config.toml
n_layer = 9
n_head = 2
n_kv_head = 2
d_mlp = 1536
vocab_size = 1748
activation = "tanh_gelu"
tie_embeddings = false
init_std_o = 0.00573
beta2 = 0.95
grad_clip = 0.5
decay_fraction = 0.441
batch_tokens = 16384
MLP neurons of a small language model. Each row is named by its layer, matrix (up: input weights) and neuron, and shows model dimensions 16-111. Each number is 128 + 32 x the weight over its row's rms, rounded and kept within 0 to 255. Numbers have three digits each.
After each neuron's rows, "fires after" lists the tokens most often just before its 100 highest values on Wikipedia text that the model never trained on.

L4.up1291:096106106068158168147133144141137160112094120117109090165063090170135120130186112118100103173114136103178137110140188116199185145106145056110097117145140152135137088157113193185106135177068102139183172132143058068105105143107138133120090100153120198153122141117128090134126137118135141100
fires after: " \"", " (", "["

L4.up55:142143126114093070151138160119087147068090110122111133162068072144108146112145106181128152109183148099161181148148118100137182173149079085062119193177119155160149087164105126192134115147148099130151143160127025117146134121039143177153057134163136133150203104165107162145142103172116063078
fires after: " and", ",", " to", " in", " of", " |"

L3.up28:182132102158137130166137118087099106172092193137166147199140124126107122143161117074186061167116153100142086138173198122115078089137153116074093159187129117097191123121108106172182177155133099109118142155110155128123156145111180158092127177111120167164170127121157111056129157114129098217
fires after: " ", " (", "-"

L4.up486:155130154098153127148164106106064083170115195147179116077147173140185121106117129101082107171166092120138094110107160162148173145094048174111150100154141199090163084143124127137079184146152110173093170207114088153103133092087112193111152165184139095189101145092168126064102142101097144143
fires after: "\n", "201", "ed", ")\n", " (", ","

L4.up420:136122102157125091145147143101101192136073128131114116159087160144158147126140138136135157184120095125135058132164127156130111113099126180112115144177143125132138064108081149147064116105112094174124138159155081141143156129102153156142136173104135125113181096099104164058107140109082089151
fires after: ",", "4", ";", "6", " and"

L4.up1065:154128137094133101098163112116114127116092175106154110118061131131201156128156079075138067122126120115121103121135034160118080137180072146095113117201176159164037077106087169122133140127111089140117186152123086169138188114093139136106093124210146112136152091123137190120123123137076114157
fires after: ",", " and", " the"

L4.up122:161170149150154193183134147055092086176092197105151133155114166154160051129148141109111079148173138106151073105128135120140124112142103149097047149176110121142136169122137170127169111145127121115139169213118141057084145133126139187047086110144085115160165122142147096094158167112106112201
fires after: " ", "\n", "–"

L4.up561:123158152158147171108135141066154085145128140083121124103107181135116104111129126089090094180181123088147097116149141129130107095111093169106057111164143089104141132120134140159132182134124090147053163180119107099116154131128180230036133152141150091101164114127135126032109166122102112192
fires after: " ", " (", " |", "2", "–"

L4.up389:099124119121142075103128155144136122109063132118111213091090083196106138129173091077123114094127168070163131129124143146120059126159094178158108170146131160066186079101081148162123125131141137103132125208095083118169186118082138124081093087162121175140164100136085131117097107122148135097
fires after: " |", "|", " \"", " ", "-"

L4.up1169:141125134104145089183126127108115158156088085153120157122136097155080180106185087154083141103190111135183153079146187053146189117138110115075104123111183114080211163189153129151196121135068148120055151124136066133104089096120153105110110161133120148161164153135076082143150151128102095126
fires after: " of", " the", " a", " his", " in"

L4.up907:211118126178136153192118169083104127171081141127140157130139101113098124124173119106105135130194138036200130142132201062157112136097142125083110164133125139113122110136082165192124139148125126180105136194124107120101137057116142204116145119137128161128149102085141121081143140123122094144
fires after: "-", "\n", "y", "|"

L4.up543:186131123181161177189134134069103163080109206132153165183151102148146153114118122098137115206096114094207118078123189067161164158135080107050105138255143119168167143125116143159123199180125104097086134146137135117139153094116185140084125103115117167133157154107093116074119104066127153156
fires after: "\n", ";\n", ")\n", " and", ",", " was"

L4.up1479:143123141072147135118084134112157150091075185106132111128113112101207079120117075065119114124106161125108108102136119086111094134096067131116106108208124135145095165131164147100149156156092115117133203134144131106131133140168112127119093099170095146095150120103163176086127182093131063145
fires after: " ", "–", "0", "1", "2", "["

L4.up1269:121108128093205127132136138104121088126119144131123149119134155111151054113154099143143117092098064088131104137125090157112110111162036115146108158178165112140107129146107112119111123158148094122103144205041112157102156133103116155119106209191124146136149078077110169034093145154120150136
fires after: " ", " |", "°N", "3", "″N"

L4.up1350:177135123136160147182136113131106101098088136107114173153155123136148136147176142127169127153209107093159138101164135118150064147121140114096102187171139140131128115098076167131088155149181162120116135127123153114115196117118143234125117120170148169148123102058153174072105145110090088155
fires after: "-", " (", " En", " L", " B"

L4.up276:128133103142174159127112138122142133127140175121111107133141117155155093149139126084141128149195043083172084109146106142125045122069103112116040116163093127126108097134194153123141156152085074106177132187155107110115131114111133127113050176142125116140115086041146147040155121132085148111
fires after: ",", "),"

L4.up475:098127126109158091161117157045123136168083151110099165147067142151157112101204104162106115098123113120143129136128148180143108133174076126144093169178108145141114099128141084140147110161071130161061146208097072119112151137160153150128095157190117142146161075124088174046115192150074080182
fires after: " ", "5", " |"

L4.up506:093118111077175147124142158027099119172121183116116137170137159137143139123138123105075122142137096072194087068098165105143079157103138136122084072206134144107115102096082166164110149126129054129101155124127097131121129149132112206118147108148135135130155134075191159087139111119102134135
fires after: "\n", "-", ";\n", "|", ","

L4.up378:152098121080109041108123127082152148118143127157102075125155106152123123127191111104096110178125163109129091081144200112141136163135175185143148111143142174079153120063135163142149192119057154154102124148131101140106137126088159206110099124173173190103137115104130187092083107112113148108
fires after: " (", "v", " \"", "l"

L4.up881:155130108145121069096120214107150125135103152106087082114146154141112128141173136115189122144182142050159113090105169112165078149097056230116080120149140180150113101157106126119077160113103096110146137135092138168077148139099125158139091125133085106134105100067133162148076119186052046118
fires after: "-", "2", " (", "(", "5", "7"

L3.up1450:140180115093138123135162121119151187125106121117168175200092108133134102095112192099123145104134120135159047165104150048109162128108051076124142125167143103150082152151107102187122149159140106108096145146087135145153122127082125104101061135142053148102031120088120081102099088127141148112
fires after: " |", " ", "old"

L4.up1112:134158137082168110162161112177144105104133139081129136104086104135066109125172162113099114062161033154177167107118124084166112124126176119119086141165105130161093080135132146175112151129096161085146120165174119063078075133080171163103086114174086153095138064161151125177156124128129033125
fires after: "==", " (", " \"", "===", "(", ".\n\n"

L4.up310:122139115056196121166152129157134167109130129083196112097082105150145129128165164116124093133190098104153159090139200060139095118069111117104096133143150151101159131121069177168132206133143164080151206101143122086132122096091168112043126161149108142115136137129115093150150106113142141122
fires after: "==", "===", "\n", "\n\n", " =\n\n", ".\n\n"

L4.up928:145115151061174163214125105125109120123104168136100143146118155133135127134186075129070090194150121079173125053154143094155150119141079111109102117218167149081132116107079186198159149162146149126093186193175094188071086106104174185100145139128155164128145103083137133056105092127130123178
fires after: " (", " \"", " In", " L"

L4.up1493:152135086122141099184133146061134160099094134113072147138096113136132145137195142130128148120121135119153127156164142126110170133124071057098134140157155118152085126140195098147132143173130091136111063134091085144105107101118158167095098139210099131144134073075176115147105191131114096111
fires after: "0", " ", "1", " |", "2", "5"

L4.up1214:111141169199127122124160100004127142124094180137185127087141114141150143138167103120098121094146099081113052110158167189186102127116120104128129132234141121138091087113079096092127148111141089114149148190103048105104151130095115126124092162152143141179174116115136152073120131097080163176
fires after: ",", "a", ";", "),"

L4.up369:115116114059175119161100127158152096145097168099104124153086081123119106142199102106154168095173136127139144100145148110131105087064105131113090140109135141099161150138123176137106184151092161127191127115099142144104138046145097148089075108134094128187115095165162162121197110138136031139
fires after: "-", " (", "'", " \"", " k"

L4.up372:191143129140180151205170148119111188084095119122110127163124070153156178102162168096114149149143097101170138103115117154139142154162132123100060103161131198203118104144138104153170138166111077120106137126151091152159140147077128128155139114132067115172155108154153102110099078111094175118
fires after: ",", " is", " and", "\n", " also", "-"

L4.up619:172126116178171214156141159099135129134077115120132094125097119134149138118152115135081136185138122075131124133069155156155137104091107138088033114113088117119087083160164112137124166138131109106121128143058106126138143118080116141125074160180089119152163131106163155098177137127124079121
fires after: "6", ",", "0", "4", "2", "7"

L4.up45:121136058086130106151151195104153155093116103094119117094124102149137118139132101102096136124160058107192110114101140160146115157094093101130082130142064134089115086104080105157120144139083072127173141152110128160130145117062096102111127130199086109128145140101109143125179117164121061112
fires after: ",", "),"

L4.up1492:141123127052137148126165078120128094120139148132115119113136126141121126165160135101070146159186103145195150132061147111113115115137110082083130155160094194104134090154142122157118167128109097133144149145127124127079109129115126148079111183136158202101108117100085139112119149115109124099
fires after: " (", "w"

L4.up1198:142107115184092123177142151149136139152074161120166118147137122137094123106161100129162105149219107071161081097134131126135028114101129142083110111158116138089136081163119107083201194120127151131104165118128128141139158208087102187103096115117120175138152128055174122063133100147108153096
fires after: "-", "(", " (", "eb", "v"

L4.up537:120083144047127073171152112121115145168106124166040122162130094162153156129177121065108103090092150099186117133125151176101162119178094158101100147179135123126097161136130148143110183125078118131085088152071049158081141104106140124151072172158104163096117078157135148076102122099137114105
fires after: " (", "w", "N", " /"

L4.up336:166136122107134098148136096130158099130109171134103106138169125110132134130151083141125100174229175104184111111087123115137128084114131120107098136158129216108130082100123138086076169132109091147096146166085130142131154121143125218128112209201135142135103127085143161115151142125073084169
fires after: " (", "qu", "(", "n", "v"

L3.up62:103142151163136059111117158098188117144136114131144114147133158117177100129071115118173167141096167151105098147211156145135144072145141169126128078120167125153061141093180141133128145133111146106161105073182166103057160116171138126104103150143099065123150134154104158127130165173118066136
fires after: "0", "1", "2", " ", " |"

L4.up448:136134096157138073145121165134137196159058110131084195115134089143116162116152102100166127123174174119140179072155164132141135163113166102093101143126105168094155115119134128126139122122153117114167195148103161109121168112079151135138071084160086098118197131152146104130095057106130167093
fires after: "\n", ".", ".\n", ")\n", "|", "\n\n"

L4.up411:159113079084166085143124068104099140151113130147121102195175127116187130134155111056112105142206125102137104143114150075095067086136158091106139123175141156091165085120097108156128174120150125143045192172110119174104124143092137180112139169156117138138101124027124190067126168134130100182
fires after: " ", " (", " April", ",", " January"

L3.up1093:117167100117094127130145169161192142127095128114111111088061101157159134149173085147174151158147135118171113153158146101130122167127120141095094092120093055162130156142150114149151126150081156119103140131149134093103144118187119162125086185131087150108142115139095142154139162129179125123
fires after: " ", "0", "1", "2", "."

L4.up67:173133132147106063197131166069136122091132064117114138198136171157114113137156116148101105135175110101155063115174137109158115134144108100115094096110053147097104095155165160139063154149114114110089117201137070128151145137081153141135068122173150112159164128050136134032085120104143098142
fires after: ",", ")", ";", "),"

L4.up46:112106139150149142211128136124151166136144162114083089113116090138147071180155190129087145162130172126156151117102147153114105124108118071133114207227101103158128108128085136152072222132096115123111096158091134094128176115105133180148108148171118177122136092062127138102176115147140094108
fires after: " (", " c", ".", "+", "("

L4.up932:152109053082133138126150114075103105092161138149142077123125066133123111127100092094125139168084071104104069104129111124169101098131162180098088172193111097102131113074121157117116206179137107130111159118105126158145133110142170124119148146196144080095201165087151094125133189148069095149
fires after: ",", " ", "3", "1", "8"

L4.up157:141108113122136069143136147152129194167100116145135117142170042129147114150129138036090091124123110154172160140067153170142107096180092147093073172156120191144111105157124153146118117143078148144106120129094109165127181112131155165144084157171128185118164105099098125081132102091110079125
fires after: " (", " \"", "(", "\\"

L4.up426:201150098089138121160117123072111120144119163099071154238085117141092172142198099118147090120202188104197129080162129081165112127133130111107134125134179133111166144157130153089126167130111158129124136130104119135107146089147144176148038091133142137169145097072112102044119107126116144123
fires after: "-", "|", " |"

L4.up1452:131140119120133080131130138104165121123089139106136073083129086119187136135181085150120121147210160099160175095115177116180154120092131100076049155155091123129091096137098107152116185145120091094150140165098126111108128103090145186098093087128131084124145143076155164068079099160111058134
fires after: " (", "-", "f", "(", "r"

L4.up703:107130070116103078073148122082142082156078160172106117148113075173097092133179154096164114106142127115159183111089143128104112147166123107144108188155112091133128088153052182130138082153134137102168112140146122113123130107103192130055063099157116166110127174107111122146082140153048124084
fires after: ".\n\n", "\n\n", "==\n", " \"", "===\n"

L4.up281:122123134105159146168133079122113157166048192145120086205137110143182124159146097085100095106145144101143146115115135092172095102127141117076075131209137148102145123147088119168146182122125111145094148159118123127111085155151154153092091166182090177143092101095135130089191154133144107195
fires after: " ", " ("

L4.up255:149131091097128100169146180170188123119134087145095160163131119162075114131175140165134085175155080102157089071123147131158117123089144066136086158150103110067087115131163111161116183138101112148108112145149113096127101126102159202152144107177111140127105023049130087092090136135105149112
fires after: "(", "==", "\n\n", "/", ".\n\n", " ("

L4.up209:153167154140141086158132164123164126209085088115083099164084094137153116137201119142151126108200174108207142126109111088130112122092111138146015127091141132107120154182198118156136157161065120098141145152051115142126137106141135169159075109131108139139185105146126141108201147148111112116
fires after: " ", " |", " —", " +", ".", ":"

L4.up874:100139131111150114133133140131135157130123224129093104109158098139151104114180105144154074136129130058144098108117172088134094146129131131122091145136092192116142120090122102141153182100117122113152125166117094159110121128116093192085078128144124166152082141107173127089118071144109107110
fires after: "-", " (", " ", "(", "^{"

L4.up1366:115119113147090114170122181152163114111111123138062129133113078153092121120130129141117132110140121145177110141076154144127136145088138161132116163094088086126158171052043179195077146134124145130132116156109087085122146098167125115121120103139072083177138099131158155106194076151123151125
fires after: " m", "/", " k", " s", " t", " w"

L4.up148:127130130110186085140109123070145114106066134123112097121148164154148100138164096140117123095119057128150114147147110167124173139159039140147071096174162095157087155130080104153084126155114150122081143172068106122103136086144143133099101178162080119138160087173138195067096183118138107171
fires after: " ", "0"

L4.up1496:154129144084149150168155150098151184108132132123158131092101097105164138138144152090138090170174139063172093124121164088123092130139137111103120106188097112108135135090132084133129217124136131128112127169125102156134160118104126199158089122134136128113136093101124123115103059122059166138
fires after: "-", "|", " |", "\n", ")\n", " Total"

L4.up708:184151124149140131090109123148155136178097128138131122142095119131112060123133107084143142083105160115131114165122125168115132107125144132116117128107101128090102120162122142147087130114126113139054145142049118183119168082158139142117091126213040104084141096087161139074151133180111077153
fires after: " |", "6", "°N", "9", "78", "2"

L4.up1398:155150052097123141176170128149120127103119178105166071158133137141120135164158174097100152174178093111208171126085154107130147130098100101101080169145081107113132109167089120181090147158138100153095160186131097082143118133109142138129101144136083146100162107102173125095167143152117103141
fires after: "==", " (", " ", "===", " \"", ")"

L4.up415:120175113173136114163146147103113148129082123158141177176128157190130132079138154096140108196152115143129146098191160176129120118070133147152118166118117131160076093134115152157122156081120136143148152115077127138153172123052166107089073142184006096134074117126139076117151121103131053101
fires after: ".", "7", "8", "6", "9"

L4.up436:130110130125163130165148110115133137118109131174066061156111129137167139134183087070122122106159146128146147122080142110132137124114130134076129172197123113160142093176123189162102124162153096126143148172123084144080078151098172123088085180147143178116099091084136147127130101080146106127
fires after: " (", "w", " \"", "al"

L4.up645:123136156106147067168135182070163117117090133074133111109123102150141119128189119135136134115177149114221076129079171161113156152108064122106008118144146156123116129110085107179091122175098127108119142186142060087108097126164110174114123072150125058137150093094158172108112076124074143133
fires after: " ", "|", " |", "1", "0", "2"

L4.up229:084123126152138103195099125139197155123117097110094144133115087126109100128150118153172104190083123112150152120155129185174129123088111128161118161104102089133109134125121107148096176145067096136124145125039088096091132134075164133143054133232088109146120136144116154151155036120125086108
fires after: " m", "m", "°", " l", " k"

L4.up358:177104165135175148138100132112122130184107179149126140169165132129110098139177122081151118104190166088137092088137156138153045068113105178050086158143137133098152118119131169145160167166093083123120134138075109150112142135132107188127066161106110134159115145067145154071124141146110071157
fires after: " ", " (", "–", "-"

L4.up34:091128134054114069161158164167168149167135070101078151176125055152090154157135169139103068171173121155184133106162082142146116138112134066161136131103117090070091176140100110141107171093092160090147091104108148117137127163124094151113002059119097122134142138122113098171196066095152147098
fires after: " b", " s", " c", " l", " h", " f"

L4.up240:124105142113158134171117210128149084101104095091063119100130062132148130107131058092179129124121082126203123142099169196147126171123094106160110157186137129097130116139096125208063101144105124087155127171152097109132129111140110159109091072177118117106147107122154151139139151143114146129
fires after: " ", " a", " |", " −"

L4.up992:170165087087127151169140212155113112182088136102169130151107138139126109123124143095127146156188132121162119124166171061171172135120097084092085161077159098117126215154160114161151081108100141075124091141123114179141108125142115081105118109126140031100106097145132122110139123123139089102
fires after: " in", " of", " def", " under", " on", " during"

L4.up614:129134119123189091161125160098160136157104090128136178098148092125113111141103149126169189180166126108144075118149140116124083109072106157125090108155165123127144098132141159147089184129114121115081109157112140164129150120100148142131165159118080074128124108074154164073124172148116084143
fires after: "°N", "°", "6", "9", "4", "2"

L4.up308:171155183140104089163148140125125169113076118138148141179123088177137117091121160080151115119211137116187136081161161094176163155122138113143119117167141116080185160150072145163135122100074150080080160138136093154139174098057124153086087103131109150173131140128075086116107064081118093134
fires after: " is", " was", " and", " it", " became", "|"

L4.up1483:153132146107164132172136153149136099183103108130065141217115142126123127147157130099165113157172142115205108020153144119159075159113146140103061090163140128085152125140165198208159149135126114117153090151135103131125138087131137237134055136121110111142099126099097148088119079156092131114
fires after: " ", "–", ".", " (", "-"

L4.up155:136157073114120106158109118113152123164099070133118128137114046114180096135127089127158134197123144104160046157168133143144137129136151043103106139119115139155113160136082089137116141121058097103138118196052117089133124089157125163111122131177091125120123147132170161119163125139155109134
fires after: " m", " w", " c", "m", "q", "inn"

L4.up170:107120141132170171166117182110152106109105120128123063121074118118130125136186147084130126138181206097155164116098145126125142156123040083105080136169096160125107151173135105134113124125121102115163101134055092148140182087150143137054076133147112128152190059097127143074124181132132085122
fires after: "0", " ", "1", " |", " —", "2"

L4.up668:193112103180131076084147101041119120096087150127143175122159199095133157111129129138041108088152107052111091170108153133082179179126184143106064118168154117168048119097100159138110139154183140152147155128162096133120112139139104117030143110143129132139133164153171157070049086130078153144
fires after: "|", "\n", "ep", "s"

L4.up820:117144109168126135161129181138182141132094153093097114069097139134102094132126132122168183149150205105153163141092127191144136150123144126119088142169080120116143154167108132124067174157103133090140111177037139099116153137156106185081093142174095104133158120122126162109137193110122111151
fires after: ".", "s", "/", " m", "2"

L4.up1308:174114092164129114171118077117101150149086124131108178150147158136113099141151099108128156173104114084169064136201144077102086111070067083121004100151181071116129099138179136138109146147131091122123101139095137134110106106114158145103130168128086125152149061077085131012128158112132142152
fires after: "0", "1", "2", "7", "4", "3"

L4.up1399:204151129121128082154104097122098141137079139115112155137101113144135098139227093055127122143191168124156101150147183096114046122097097167111079106120192132141141105109095163128138139161069146155119172131116084112075138056138121170138108115143116120163138098112086117077132155156125061142
fires after: "-", " |", "|", " ", ":", " the"

L4.up377:193127143122168088140125067102163147085115155130112140124138109147191137139132126121200110158107119124178135076129104152125138106129134147138106121187144129141142109119117142125134160107141074115129144154112143127096200125089126184093097166115140132176197120104236143089080135104072109132
fires after: " (", "-", "#"

L3.up281:200136139108127093156125121058118153125094119152090158129094158128124125129169154144156082112136143087136098094134124122136069092143133102099079080117147108150132129116113147140135174148114163122123170189113119106080122083101182178100143113204145121107151098136131137098096092145122113152
fires after: " |", " V", "|", " Con", " v", " go"

L4.up565:079140090156173093162124151173180166095108133109115141125057124148113080136128133118150119087148099142179128136095108152109116138124113133113094131146083098093120095159148123188090195148116123127140118136046098107162224118096093144088096138199045077138179111096085137081136169162150066107
fires after: ".", " m", "9", "7", "8", "%"

L4.up630:125088147148140123148115154107114135166074144107087096186173134146172075121127059151075110118130098132156096148111135184112079108119109150127078109183118101151117165155126170125128161125165137109108105180096117087142104104134159131094076175122114148114111111102123139124199144094167106129
fires after: " |", ";", " d"

L4.up382:094153106107176129125128155074101146119135138119077141123086080140160161126215119079140113060157074103161114146131118087130130137116092045140122159199134135136101079149143133118130138208095084102105153204032095178130125096090129096149126162194095132139142117107089115118101125141125075105
fires after: ",", "1", "["

L4.up538:136132131100159096130141142064171109162119133106141116105084143172194157110143085139126078116111137075234126110089134122125104106159064125148095156181177094163129186106097153111111169176111095113123142209109106134115158083101172171103160132132119140119157066132171153106083153123074102109
fires after: " |", " ", "1"

L4.up878:130132128067162118121134078122124139115146189172088085178106090130136139124176129108105082109130186104138141074107157126113128087126130110119132167177096160186117100141074168115099168140069121131134141162126096147077174093105124121141114154173072166109123077134118139098176120106113097167
fires after: " ("

L4.up425:120145106116168139172150166175106110145082129135116136176091124133165126136157103072093104179146134070160168108114181105117061122104144150029056104165141117065123139106115193188165157140118125138157139119095098092088132119110201167093110116128086134158163119097130143063177119153111118135
fires after: " ", " (", "–", "\n"

L3.up1280:092111110100160163210170093094094151101062173153130167167066105125139093132168120092143104130143111061184055083105160106137131109071117131085017129186135105135142134140131153169121178107129147095145150200111123165068130086092154110084124155185107154160111079118100141088141102096116136135
fires after: "angu", " st", "ver", "s", " (", "it"

L4.up39:144139160066165144127113096178140202142099117147114089171089090144176149155174046130145131134101112122115147071181135197170102081133130123108064106186118105147136108159142160118128104111148154167145141089106113057085180147130141149130134167180126179130089092141116103132097097161123144078
fires after: " \"", " (", " '", "["

L4.up340:125118121125108152165150183110121145116133131103083070141099115161132158127184084134090099157154151123152109099159104146152107120133093155145107128141131081128153081117101115125090134162080067101133152135098086180108111142090115166147097112149131144169205078121137107085115112108052153132
fires after: ",", "),"

L4.up679:159148143083148156181132159141146138134081150127128147103104119125154130131207159074135156193204176052192100046147172043158115162083102118095122128116139186116164152110126181221118155167120125096153135140135131145120167092125120126107083117139118130130159100059154131086105101101115107122
fires after: "-", ":", " (", "=="

L4.up654:148140162122185164184141190123138141102148194107181108117096134155136095115183134104090136153195130057149101131156175148120066130125156125131144091149128153150142087154106099119136192125129141097139179188185084127137116138124124220121093144144160169133105114092127124050110107112158104137
fires after: "-", " ("

L4.up1247:134120124093099120112137146127117139092148133141109132132077060157087124121172117110108124144192180079186134092047117146129139100126087118099102112176147124153102123180129111170050097162086124116106137164112095166118103127103176160137052147160089137143145091094125134077153114118095087115
fires after: " (", " \"", "(", " ", "/", "v"

L4.up445:115162144129165108110156108061085151115130128081114134116086101148172185123168083122112126069143110081152154184118150140094076082143097083158112099145209189168138098136083122125100158199141111125099187188082103124104179098079125132133106135188137104167182124191136184088131162135129092182
fires after: ",", " ", " and", "0"

L4.up429:110172119148131117174127126078104112209098156116133139123101173123155100130124135099132123114209089111158091125061152097156095098138138159088071115166135135102160139146151140169135175177100116072148120205088069103089134113098151225100111123133129117155149103080155143103092173133055119114
fires after: " ", " ("

L4.up782:146147137098126110132122148105137140107094096136098087122134083175153135151168134108116067147193103088177134135128141174163101139138064092102054134171108104113143102173145172214123114165110080119143125141106072101102095164127121163112121160117111109138216089084103129120127102140074121133
fires after: " (", " "

L4.up264:129144153138123076158170091140098123186112166117140159151116143176137115143180127116110096064146088142158108192135146141110141138136096155122085128138148172111075140100046134159109097162155134134083182194084075154100175111122141172138100154155119176117174091159081152099161136149084125149
fires after: " |", "|", " ", " A"

L4.up1170:145149147041142111141148099102132072142127154138114127088122121151176133105149073156137096150143126133153088083088213108167097100100089089093119139193116139139166163063142099146178100145106082164185161163091119111122090107119130209113082153137118171136179120159166171062089136092117083140
fires after: " (", "-", ",", "200", "|"

L4.up331:211124153100142073128139073086086173152115104091089087133139145152161164155146046163130148114179150089185134121107148148124119133107111148115066102168180132136135088078116111151106153145126142108136202148118157094096159195130150180060149130149128137159134110116135140072072122151052143153
fires after: " ", " |", " (", "w"

L4.up836:067120150094127122142124115164180177190146096131158130195155073132121085109148124130131151136124112137150109154151122107186140117112146109109143106113086139162142174130091116155156126144055148122082095096053136100137178172158100131118101130144117147138155171093150147141214166128117141112
fires after: " c", " m", " b", "m"

L4.up1148:158156124174144125128144141144126118180106114120184185209141110152141146129140130137152127116127064114160123125146212148126142132093110141128117120057158127108189110155138141145145087119142120073154160093148123127143155108160132112106060089155062071114106124151176119163161098140122108088
fires after: ".\n\n", ".", ".\n", "\n\n", "==\n"

L4.up1107:145130167145181118196135167134161134174145139144135142090170117159097117143137165114103135148164135102133063115083209113178087118113148174096097093121105125073136098087109163141154195139054135122074127177120156132103131170094131215148140158101154144170093135083115102094131107146093134179
fires after: "-", "==", "1", "|"

L4.up326:203151204129142106209176162129123162143120113114136180120188061164126116128167164045131110123183130124189109118070202110167125130104144103154073094159113140106163122117138128125150162133115126099137168162156141103097110150087188129120108114124113120106150123091122087156094123088144152107
fires after: "-", "|", "\n", "."

L4.up1220:153134103123124087174128102136124118145102088148121200144188110125109082136151085113164197152145098092102095112141134090158058081097109115049078127182136120114140078132170171183155167128088075136122117173033104143110131118069125158131124182123063114174159078070138136069130130137119091123
fires after: " ", "7", "6", "9", "8"

L4.up625:181165139107122100103203136121093127154089092097185147194131099141179142117129173138134119105218088125160111104093154128120108123171082127095035085092219138124155116118080110140114079174105100110105144137137110105119113161133148154113138078139104101168082076111123099113108094122141164160
fires after: " ", "|", " |", "\n", "ed", "-"